Part of a small language model's weights.
Training: a variant of Adam for these matrices, 1799M tokens, 18516 steps.
MLP neurons of a small language model. Each row is named by its layer, matrix (gate and up: input weights) and neuron, and shows model dimensions 32-159. Each number is 128 + 32 x the weight over its row's rms, rounded and kept within 0 to 255. Numbers have three digits each. A neuron's up and down rows have the sign that makes its largest values positive.
A block is one neuron, or neurons of one layer that tend to fire together. After each block is what it responds to, as a language model described it from the Wikipedia text at the highest values.

L4.gate522:087125075186144155199120112089149147066154118075156148067164087121200095070141154127103172169064107123155168135158148168116100190067080159145120115096142142128116174123082123086085158088186094146097112176141184060091125086150132138108176045132102126077107040147201122108118129126095117143142102121077140141154167103142094073174170151123137106132146093113145073113108138105150081126088
L4.up522:116130116145091091133191167152064100155124090180208108141143141171138189132097128103130126085090136106116150127094142170115151089088076115157171070138096077113126106148122117085096103138161101104151161186074117138131142128137149133144140116100096145149144172086093192080159116164123195153059117138157075141173126145180153139143202114110165116112128140136141103184103102130165114167108
Responds to: Country and nationality names, especially States after United, US, Myanmar or Thailand in lists and tables; occasionally mid-name word pieces.

L5.gate33:164136131202100085158102136079113108133114103198127103130168133143111126161104056142184160125131099149144127129142148152065114115174096121133186118128100165132148074151159102138119105116150096137133102162191170100100094096178146172125164103152123092158171122160141129144182153132144116149110143070118133102105183164120149110139161116124142105135102123138114169158146057119094162067116
L5.up33:162178148166170066126127086135120119095149144123107102090150162111106210105122186094154108131108147138168139138151101084066113093152059149176154078134162169177127102127072155130164123082131044167124119117138128117072152095134116190074137102126115117122098088108116123117082139117116103192133150155140166121070175142138090140125184130135126111152107100129178088150133151155134181099080
L5.gate199:102136114135107160178040125120196174110096164080137183074113162091115136181131139126148110121161092162123102116160156121132038159104143213105101156088121166130093197165132135083110156134161117171182085173075173127088149102121195117138184146112182126153156113134171160177184155088093129099178127109147134149082146123113144062100077181090167087171152155085136131064169105141147151132099
L5.up199:115119126092134090152077108101134114101165103162105155092123119171096170080159170089146129113192139180147130125109081078121142092150101125164159160087080152131077095162054108085125111110139096142075120132106103080073110075127118169105161168211101189107137154103089154129115174167213126132104141163152072147172166159142134165130114164114103054164168101100083181116126155147095159140115
L5.gate228:149130137124119171117160141154101162072158090107091159184071128096094093122157070106130120148117095177138106082080087077113107071154163164151164090151130162168139153122172111143096130069062106123091128108122099079168141136145183158130130153162153080134208139154111134075080148083149160159139145089109147104156175125163091124132106197078124189173154123148099138124122143142137109111103
L5.up228:133187081109114125166149139152142078149170095165114119098060189104108080150154193119183171143145149199106122182153141126179142097144104099164137163159142103197141086137136136119101158110132129174119121131138133170085084120142157185139122164187112120117169205177022123118115094132102146146173096145146124071165129122142129147121133077138144165075090147132085122129143172137137103152130
L5.gate258:180106180134109182171094164081136169090111075145099130162105215138140137175122051098103146120203131133135105123090158189117197135110120089183094079112133106121067193121107148188097131182093149106111059110103152142089142083096184148101166101200153119104137152093157107113129133171076153158075177150084155132126134141144087129165138088103126139125093123122139159135135131130098099174083
L5.up258:176116131148145158102101127168119144153086187134168099131138125110110124120138125147148168084120129073087145083125192154107103172181118114110102178118080088147133107125101128123162056097161119143141156112097167126067130109120168109136202066174159122086139138144172153144136119118142117120073099088152119142111143103040148083187106164160138098105186120193124154133115134152088204129106
L5.gate270:120096151142144166189123116119113120117134086092111130193142146096150173090129164129173114113149086124080146047076135094120075163082116111094124106110131150156130053151105095134133094179110137085061115090166110115105134134125103122153160140167142106154112190118069119097160139106135120171069154083204083135128137149122134151149077065153134143088159136169090135131170075126127158096143
L5.up270:061070081172143152077144159169128132095145131109130173112164086189160146143122114121176135134107095147134109175115141075118148160105108161137067110143165159133114069171159136094132128089155131161075125120110156097146169119052159156050148141160134087122211141163166110167093157139095118175141158086148226109064147138147162147081130122114121091063111103171062066110162134092183119076168
L5.gate419:098062108105100149161147140156109133136118096151160120145076101137075152138099080147126125154119133136139113103144095095114107061134133123137143144117114177061135102097158125162141114095137104138103084135090142072111083089131158174111133198127190069046101124113102104161118180118135103155115149139167088065052146110075137141133141109083155138104133095132172138169148080094179095151149
L5.up419:124099147168093136121183083158148177092167079117178158133101096115106154165166100154140155126171160180103154100121146140178130165138137180153153107141137100149072087141170149097115076108056140140125086150099148113044142178069149103083138161113120098159129147123091146136111122061084145177144114106109179122075147090120121095091025118106124124141141171152161095084149156165182128134093
L5.gate540:023158142178111129139116142083099172069154129130117185076075060127139202145105112112140121133149184149130155171104112169208088149151142204125092075109177160101119121129097074114108098035124049111117177118168175091065108170138139153120080161173180141136146168170148159108100207166123135138140144094142104056121166083151116089190048179089083134144090096165150165106070123102123102139084
L5.up540:149088141145112152133194117166140147130114102144118142077161135184132174115151074133076179130132115150141188152112128140118220089139145092101148139134090159183101196178104121124181172108158164154182147094126103126144139105118104146139155123156115134088092111115123143163116164155116118122159161159120106167165143157157102123082116158089140141134140140089134093084138093110133178125113
L5.gate642:172154118169199135125090118095144138145143119133165125099111218092145133120103095155167177111200135152126115066152115172142040086116167149119141102127131103151143152073076179144120064112141129144158103135080175170128091128092143106160168108149106131133114120052100156164105184118082166058160115184035153122118133154117119176161105152106160152166169134148193146126119188118108134179096
L5.up642:113148103145176125157146108113099133119141177156128139093178167123117097124114143113119101169171179111138062196144116131111100053160121133166154114087049122154125109096107162140149061072157146143147117169152123115115144170132102066116130155130138085205155087159080105176110073140129188180140128111124112111163130125141091125148069117133118096105113123112142180111157191111151144109135
L5.gate880:127136125134174163148155153129122144096098154103112194140128083138149114108128136092142143125186114124120129145117153124141098134143103180154146130131111151170102051131161110159127091073150115122136121171103102073096111141132161160116124189106129082087139128078112073078146059142186184156095162063121104132169119147079144175160146114095136116135105112163095144117149086073103100129138
L5.up880:086114096131118169143144123153092075136188150066123104185147107178117153167208148081132133155146115131116115125097145071077119139113146158121103067115155163127118118057060114152110166129087047178099142132116162079101117145169120110128095167133107157095118176132124156096130129111126195173150128117166138092108134136159125113143158101204103090118094135168112149167091124138107109120116
L5.gate922:094160120140128189065092114125136166044131139135131125139142072180090167144076101150173147109134155155160078162165166145148131132073082146139090109128116217092092165149116158144190122050081174115114151128136140066133142131131155043122204098130121140125082160081075184141133100162152111117090108162159148130071137082144130134183102141110149082141140158105185155148130144094130092043147
L5.up922:107195116123113174090141064112092145126145162087131112144146134151096147116139156124168154134168181173148093151157154128153106104107077161170148112088150163064144116138121083154150158148131124127121145137102176105132141159189083171122173130116122140107123149128154080086115119121093099109122109128162130058123128158126064145109087167164153116114151145155150150152122125152154134115131
L5.gate1138:054088143169101154092130145090146133107173145109142102104084083138110186124169128141197177076159168136133118172182117107131059150076117155110164145148128169128142067102092145131182105123159156105143129101126149106104104136208189148065153153103207151168081156124108096121129108129181104194100096112163215136093138105077109132057134123154099106122086136137101142208144098121140109135158
L5.up1138:151163171115139136092140034096090153115104075139140155145158162158107137128043113118154151126123127189135109093093125182177158145118149074106227127097130142142146216174160100114130174127110128128164119112172130188101176064078058157175114111211090170173104097136147151117127155134156101203146118140109129175104178158154125121133146176132168139107138111085154133077096137135120145164204
L5.gate1145:120108087160165155148123109126136101084136124145078133102099058132056146102111125200144088134135110124177170126132113099186158106117110099138108082170141132148103123126093074137062111118103087113172163155165156156035141137112123128109132128103124059098141159135072113138121137061186096114115164075103164141189186150066153092112113119123201125094123226159094095125139128098153121136098
L5.up1145:097174167147122128171058122131093129132094146153110157134104166077160120141130082206160158184110106130085108119185118093140107133164103090122148112131205178127142129172158143084096121142123079103134069134134136079161077104156139174125137215026164088114102089112104207116103144035161106098236136125135099141144106077114090144118119101122092119149149179066124075113128153130156150120124
L5.gate1255:157109104116176195132132099146147160120171087131095171203148121098173117110118120165177133074165139176144079041105100128137096153102155148115137025166107124086125109107117112101143103123131077121094063204111144107054124134130124099183100134182121136109135144133141078160107129163123159144139140106102148150196172135166095133193128171139110142145135158156080151161138143049075132118125
L5.up1255:131138144155133186163106097140134147078100090141172121157107188123132203134133150164135129165152078131120136133114121110157137052162100155212095121151086100097182177100135095103106152190115096148138118106147140169129149036137138151125157154149114149097109178114080174082128123154199141147117115188121165125125109112183108208145151142101157068132077104176175125135111156102145148156151
L5.gate1561:134152123105057131118088129070079145174154133164167093099107154139163165061130148161106094083081123141115078180147109182147110153134128146093119068120174119092144179140178208126088124109159151131136148122144208167099157147143145115141162197144081132084077107091143117134165120152132199109116086149203133100130125159136055139178121141172088162056097107099077154142155110110149129162106
L5.up1561:108129178147096125137108136106091161092110100118143086131088113102129129171188104130152130159121135086117170083144119184045157125133062132150120106156099117119123130105112191158202103143204022186076125146123083103150127186164119113127108170148096106171136167123137129137128130079105098097086095146098177074108107165153115178146143154082182085106175117160120134203098174126120124164126
L5.gate1568:116210150154070176079119162094100134125091125148156067067146108131143203177098148096153131110079122157092134182138128110125113132090052145094095127116169111122054091156140143107145122120111128089168167174111164181128120175110129153130078120111152101123112097169117196112115129141157162177165103148074168086133104116141155115189139086150060122132124109118155149130130088134122099138140
L5.up1568:078179084170172159180148155147113126122153146177141164115192147124115144134123167125158142162130144105103123092162152149120119104122091117179100100068122089130120132192155165067129131089098134117173059124124121102089130120098208046166126152081149160175125124173090139195121185140126160125129137096100090143159103152156131157163218137138112146164091141126153096124108171155123063126142
L5.gate1763:140135123120109131132166166095108151109149132130174146144127135116082156134085165107143053131077181131155070137143189151104048073150121124095061116124128096146126105113112133163147141091084132143149101054101122102083126116122105145098136127062119122150112119097149128121136100110156166134107158148160124179139134117129129174101128182134166172170081108150125105108112089145131126087128
L5.up1763:116122112106169141136165102082214115103125149093134067156180143134110205117110097138114155185128089170121103086118141104137105140163171109152094193128146144113165132126168195159119115125117107086081133145094119092090119152151117158158037124064077185082078156167125109049116165122125178093129097137164132113073167109063155147107110121123156126105112147136138165136101143116144096178128
Responds to: Tokens completing names of nations, states and national bodies, mostly the States in United States and the period in U.S., also California, Canada, BBC, WWI.

L4.gate801:111115197143094177149201111135107153167152147092079100163129110142165131139230129126073129104106074078147173102152171138137136126152161126108124038156136140118108167144124138143153126132131176124095142131126155133081071195134142136094119101148193105118096170133116128130092156152112151124162136191111149138128097138086149142157127141117148132196082129107160116089123113077097195119131
L4.up801:118174124154133119152104080092070129106114115094135154137146202091142112127130147134134117140130129159111149092180167166151154133143139144094131062120154180094122117079202115103129084086184169123167159189145168092058085169090183132051116120131182140129048121173126201140088094100177135158137124163154147099091138129149215083078114152145142128151106110097150110165111140082094148153114
Responds to: Final word of a competition or contest name in sports and election text, such as World Cup, National Championships, Pan American Games, semifinals, election.

L3.gate114:158172130128133136095067130183057104143145081076129122149038096129128069166071140179167145156137137103097130102118118164046109124134135138151141143099101112122119128186109135149119146103148160129091109110147079102163106111166136064145126157147135135125092178190128119148164080129140130130128189114208144165219134188119093132170177129165114146196176148064136138178138139087128051068158
L3.up114:146098083058126084134133154182056147143057100058177163113171142150175098134095091128120125140102114122098123116154098131090136058086111134129099111084121107197090138110089130144159064135122130097113106143129189120132101100114148187069143096187199144120073124074087108066149158147166111086094119082142153120117113131141161147128111185179126179125105121158123094135160131126118057079120
L3.gate433:078150115104122136165183121079172134081159160108133148097099085077152110155125152181119132113097111142158149146118076156112134045105160124133116109128142086088084145132205094169151162064139123099122109132126099108073110100137159132107092144174163116127153116145058097077165160177151114170070135109146163129109101151162093096062155076070141165144137136133090105168148146167116048103139
L3.up433:153161125153108130163161170130123138087098086088139167118095088053145073166121112132089077090116067089130147164137131166107127140104093089108142114098180141118107086109147102169152156150102127117191162138132085094120126086112099084088087195140171150094121188158069132142169102110109117141113142161147158109163069102171139078142145094139155191184150140136151146116126110165132144119149
L3.gate674:089104097123150114163127094098116141134146111147099124093158155172173097115113113110082131120119136133157167112104094144147132037117147149171144086090101152094143082152171126114151143131110172088147090073093165153086122158115146116161112074161150118125153132142098156180114117168137142156118120100084129112181080150125140133151144115157083123137101155148167147096120063136093128084126
L3.up674:138152169159114104155099065158111138199159095145101108145164142153139085116136111145123169115126150219154173155076147113185150097180108086110123127103106120143114124186153188143149151106164127182120128092167175130176133142107176155069135041142096110165115166160152135113146102182113093134176126145088104090143073162126084115181137109084097143135123115152150113109147089101119103168143
L3.gate1152:151124121125110061178100122127084185146132138126138179132205087126106127147128114148118157086096129162124139108105096104095089175154099144145110121072110128152113094205184088086139170139071178072100134137127135136111168071190152061123164144159181112172130178187112115134078117124084081181012129134156169114136125158162158132115147120133195116061134081135082139161156162146151139157110
L3.up1152:147131179120159089167166128155124170132139199131124132126172087144146123151186203168130164143150169154194095102116154118112141129187111157142197187147107156132144148126132097100087155108181206100134115105159184074097107201188165100136146090177102124094127042110106140037160144139119115197100111122075115083096039115155099131107165174190150097088087136128133104154110170100066173133092
Responds to: Nouns naming time units or occasions in biographies and histories, such as year, season, time and game, often after that, a or first; also Year headers in tables.

L5.gate179:153103172100216099110063140130121101121128131151083190131135138099171067105125152138177135117148148142113162123150158136090107160068135051091140061134127164201106147165127107169157123136165192124087095158077125128129096132154128115150120120131130088137069078128096103175143130097158167147163128133110153118176160155100133100147138137143167175109128116120177083139136158122102119149088
L5.up179:186209194136136183116132123146128097077082108128121129106133086102206121127123145123158148102107155098130101117080118196087118164154146152136134123134138128179124114173119124148134138120105187072166138145162050138127142117122163111144137065114091133097061116135103108135077096116177145089145117107061122082116101151075051100135065114129102169148117123090127139106114214138151101137136
L5.gate226:118123067139141125118126150121101111124112126084103119128174137184202103121196151147090116167106122139126143124108140152124126132163130105194141055161147192173138091078080172125158093080132059128123087177085149090087147146129189103058149139127181162107116097132142138109107142157114107151166155100136109096141116125078050106172106159099169085163111148130106113087117147089174108119050
L5.up226:143177113103108126153107159131139097081131103134085107120111090120110150116153123061081041137098079117155144119073110193100119125159142160076114141130117120178130106170107130091111114186165098133106136149138167160140110099157142179139122093113090148096140144184122166106126122122184130131108118168169132107139112160121134130214151162145103107147154135151079135103121145131101102067131
L5.gate305:130168122159119152161158099083071131152117121117119140134095148101141161149161128101201153177166188118148132201115185127202142099182045158082070135050144169101144180129133129150094162111150129101179149149147177077147117111144140131152164146125197129150167147132127175137148173175144144150125110160208118128133073150158135161120085146126073148178122155103119097093162154171080169109124
L5.up305:162126132162066143119103143105106151109115091155086123051128106118153122195166105163167131201103084139120144106073123123126114115095132149137151102103099116080134119143093091122122164158144105086136085080163149111076175091167162106149150139165147138098069170163187127064120143076120121097118168181121082094100099069195149124172180135102083144114176094138157133059113111104101090144125
L5.gate332:122158173059126162156165078129057114168157114197109094080124111170113141220111128139113137071111148153105138124151140124172105181024102182206176121108072170159132143115198153088167107126141109178136171128083143108134128206162170147126106134139149100123110067097186151131146102097163135122175105105158097090146118191117134128174148103138130055198136070091137127132082108145165102109121
L5.up332:159152078132007158148160099163085170148210124132136085138068189110099130189076115128120170160103157117159122163114122133118140110142147114097139106180122103134135065156116092132101118055131120106147115169123147147139124168080135155129147150116129142159194171149141089131132132099126180089140075114088155116086122122150143094108128153136071104126156148122156103141088189062124116136138
L5.gate358:164091146164117144156082107117099048128147133130183115155138132132115070156119071108143117063119147131148114182193118145126151163161127117098071117141119043138092168183073089125129136155141155096216148120179125126062159196120101185079119204077112102095110049139149140097072160094197156163108139106149141096128125112133095132115139177078123175129115102153121074163094151133108110156127
L5.up358:098184121135123153133167117120151134114124124116137085128089174098140160104109063113133124141153106138130100102160129110154075108179093163102113079135083108163134125140160162134126145141158179105166110094167093099098066136095129147093112150152150150128087113185127221157118092133185130110134128167140109145174102172120156119137068133152144099130123143137158089124110092109121102151063
L5.gate395:147115150106112123153165118077194132122113182180114099106097118111072124140127149091107111133130138160151052173101170136133126145152092186155096094104127190123120150119113125137143185065195092084072077108125177124109100103162108179125204097138133116202052106059133177132147177134171154157132125138201169077145117124064130133093112136103148165111138056110114039107101075091111122135071
L5.up395:172104177094095118049105150176162150054160122107154142041152121111123109159180167110106165129113080144127101163164120108084190131083124171151161173153155133113098138076188106080070158118138125114103129118208149115139104138125101144171147127126121045146134161100094118128152196151165089107158124172106139079158068139158132113213145168099108166123168089126123084073106162137164124154153
L5.gate410:091118138121167118145117122073157051134126156109087156113159153102088206142121136126126095136142115122134164150159165149134065177117103152119169089150163181155118174117155091109090110129098101126109136152139130126117165150131075176111141131134136098104159123149123155145114177160145110167088152134114122140093165158105104118109112143118169174081061108128113076121090124090077082127087
L5.up410:125111110090135087176110154125132088107111108104124184109170136142100156164150149111058138101122130107094163163115133147100105165099139060141096109198148119135151153096126124089095096145153152166127187113106123142118095128110113189110153125140154114099190091134117119168103169126180067145098110154119129072166200128130135102174115123130100134102136100109108099082092138160144032121166
L5.gate575:118093155137146124118143097163148123147156084184091161149146093089175197086104049130158158101148109161112106127149139086120180104071112152105074134101137118101129166180126157084120177151131098133112132122125110164150111120150120086116111112163127170085113142109151150118166124166053191082194186098211104079150174177113184096120166147131144136145155159166154132113127129105109076190131
L5.up575:143051069099090164071143195170070171092168137123170106144101151134096129119114126152179114126149079171158163156073160173173122130127197092073048143137075133112126094132084077145094165154112189070181127144187133082144075198146155116106159073074070133117197082185102119167130145188130096119103108177175106111135147174143107139094147181127107059130144119116129136139108171134143139140078
L5.gate861:157106164123069102082093128115130099107164153148104149068101102142181130130182165113133146105140213153132093181062151172137106127080120141107155110110099126122154148142127089087207129094134144131136160136156132107107105141108109154130169122142154124132142127141141119130113183109165120170143181135131153140180178122156161084123155186117161127110137088141179127156185185139136103130147
L5.up861:132114128119089140151150126049171152119084194119073079118108194159156145149162198093100098181155080178121130160102102150133155166097117211066132136131173175123110113090130126154139125123134082129147114159082108139206126112039153137122163123121152149097093153159151171104128174161103115194128098116140044073170142111159128132132132164052125198194120129113116123124133131077093078102119
L5.gate966:099099162103093148142150118139145159067123187090132117119171080116123122095143144106176121155201121165121161098134160198123143160142130181098092107120132181129107126085094098129066128118098089112129124116116129083078124128160184131081168101140216123160150152158144119092136156200127150209093162134123142094136126119081114141129071116136124169131105069149108144182178138128174137080069
L5.up966:158158075094164110137100120121145129132075088113037116103101185170070160124171163055068118219168146187129184160120143127090137168118103196149119084153108087099169155163131164123131122138119093175151190174112123130087075101121134106032131110181141105122140116090167116136133119110163118140114048156077119138112109106212200054146196171143109100099127147122145169103180171133113112111138
L5.gate1202:044094096148139130127164116124090093138103068137126169134109181170188095118099145077117111167157155140130153163105144109187119108060089114122153072129066159164076128106116117145145139160126114140123137209102115162113177145091159098101155095145121122073171116163133075136095147139167133133087139111083105129132152146166118127189090157117043141119112131069108105102195146130170143127105
L5.up1202:121129132146115107148157094126134108101066098134138090125108089140128105157148160127129164093116076122106148152149082173095156138122123137153115129164132172077110112065108158141116195098110142121123172117183112133148060059131156141118070126164165158167124100157046179098153189202049117137115106123145108119145123111142113106178096201158144146154100098156127107142126148151135111120140
L5.gate1214:161099124151107163136157118127072095092091148152110173185180130148153081204057123068137076127082181118156132140141132150158168170153154113104122107139086106113104144110045129183184089102192130082177137118157139106097057141156102162121061099146139116097083128120136109118157126163163139158123131107211163154155150187151169029055142090177181118106107159147153101159122161165067188146173
L5.up1214:162132141106132193155124110107103151152124115098086160141111101132116115150129118177129132104103094102138176125109144157164154046098111069113164066105122115147158139145204090130122136040163131133101107107107050122148129165097144087107102121157140081118133111206061095189178116119124137092075156118156119145117119101105112154148166106144113129075092107095146088160149097138107186048113
L5.gate1295:071062159088124132144125083099106105116059136080112073153124102094114100115089082072111094150175081157157142178136142155160109152085092088089076211100161144125142184139162144105109125081147148174178169118148161055124126171130147157062098112074104143069211085101098127141173127146161178168085066132152123099112103171126161118141178150162135160134146096142099133140179098123150107131102
L5.up1295:129094169141145127106138143167092172167112118133070130108131084151095132121156117121155175161181099145129098141069103118178211111147150161132119097160059166133169141119105154127149130116164127139173155135181094141068050115136124120089131147143169140089153179178166192173201126094182087123087114131139119128167156153174111072163099168072069144146131079104098137091132185092129059101085
L5.gate1394:107051088106139082181076111134029135097076120130110083050121098092091119110153137081142137152136168185122134139135134152127122098139123151129098121157119178142131155078152148135129132133116100139156140111154184177072200055136119140101151106115158094115094122157186153136136114134058191170078120146119168137090160115142168093112175105122131126145120118128123145137125149124146156091185
L5.up1394:144121128112159095108103124112147070138131130173141086040071037144058116100118151134117105176159136139100164096107158092146113111190131196114136124119105146134108110145165240158160072133154151146114173108136123109093108142113152179106154181100190133190150156188141141182100099077122159128120130158130113150108116100144093099120123158089145069174155116127170089115152140108129099129107
L5.gate1445:118145111158100147146153163145144210147101121177129094159081058110178186148138154129184127109099077136148119149084180161163087140129144089092093136203139068208127142141170154155097125117202131113133100195102105116133130186186161130081105183054152152163137091182110078131138094128121108129089078136123120133074097152154161165137169089102133188153185126171088171125075119076149112102085
L5.up1445:121121151096099164164159177109148110124108118102120130110127125177110210129148165118092159172136125120154138097124149101094120131075119129062083143099152120156132140098147098095120133151187080072147102108105144105116149182150126105134142107116128114105146093143114115090052102116088145141102146075157112099140162168175173194112106117103171135089139170203084104195093120146151149080164
L5.gate1774:114116148162141155123146106110153144135131166138123078204148154135143118200121161090106121078122181111163139126117146207159149125132142136123082171145125136135104117126115204160119073056165162081189138132091133095156118167093141188126141088133130138103165165149131161057106151157096148135070153171190186120165173129111098217128182072148159171085128140086112153059064018109075159124089
L5.up1774:140125151109106151115157122133080145174097152110169114115114068199088089147181172111116206095096195131104114143089147132134182071136162132119086214136137119147127083211120145149114146110161108165176171137141112110143149094173088124098086139119095128170178116149119107076114135144088080115110200175127100094160121130131141193113158175115120142161166134123112081121119130112103081124092
Responds to: Final word of multi-word proper names and titles, mostly sports competitions and rounds, e.g. Premier League, World Cup, Australian Open, First round; also offices, courts and charts (High Court, Hot 100).

L3.gate471:108142110117126084091067161123166091169167088144130079093114157108142125107039089139094138177141115137065144138118132165107168090129079085148029111147109134156080133112123088114109156168122145153141075124142117133109090113135196136151172153145129213103100168081122164114112061161157160076108141145064104125095128160103162108154132100122141100121097113185113114132156117102126093070150
L3.up471:112148110118048100102114218129122103134141135076181147103122094102158153202144120159123086159061132076097124128098123127079134160150160161071111118157140138080101110171167145156108125142112151161080088152132128108149135173126143106177142129180153152114095138137129115060106119127193149123122128114120077117100144119149133198147152153133176129153187150116107138153120110111150153165072
L3.gate612:111133133131129179179195116181117083114120118135075132173116145176118082127143096116098136145117109117111127148089106133172131144119106122187173109163096097116102117126131136111111124134117152180156172120132123118141155150097096176075094105099204157139131177154110168057131131106123102170167111130136145150081178158118132120088206157117146173124082104122142072115102145104178116079143
L3.up612:094147154129132157063142113095080165083170106088172128160151151126104207074094084113155147108210114122096146044141182095173112087111136105080057089178202155076105110094101137163156135075078139180105098123138182146123168152124145173079110124079127139184120170134123172086106094169131157115135153071108057082134119134120136101128134132144163139146104167123128155136120086128132084150128
L3.gate1257:116143150176149114177234195128166126143211095170134096103148155161082109085156086084087126107155115094153139104134115120152109130072155166151055099135091134097112182126092166129117084158137150124103093110137095136164146100086175185082131130144153126128088125164091066071094154196138161185104147091116083148144117151116120099140156129162105116079173170102114108138105151137153107144103
L3.up1257:111115152186111148140094075123155126173090100112122117139118108181111161063111158120150141123173144141104157103119167107123121092151107126155144055108097143089136134158129124125093113160160155142144151143092175167132184064118047098099113114128124118160082133149106133158144101144133164150138125131094157141098103103154098148110152150133083169159116066125171087163148108083143094127154
L3.gate1571:064181144134076094121145138143064180136131076134062190112129098182131145090069102103120142085137141117081137108095120175095083111173029129165124011148088157154113126159136155125114152037139158121119089080108132116197155175124184091088139085169108127079068107112152122159102149223122093122072117180097101150112142152118142147073122096179077098097146127091205101145102118093145192091145
L3.up1571:102132117112164106105122077144113096104153059165142049127170147114147155154074114010107108122148124069056151142165101089132189116130103169141110148133167098151093152141129128127115181161185105113179138105144144105162105159099173106131133121138134165105189134107109164131091106122150152079101130135169118102175172106132129152191140094180103134181118066182088164075127138202122141109123
Responds to: Predictable later words of multiword institution and place names in biographies, such as School in Harvard Law School, States in United States, University, of.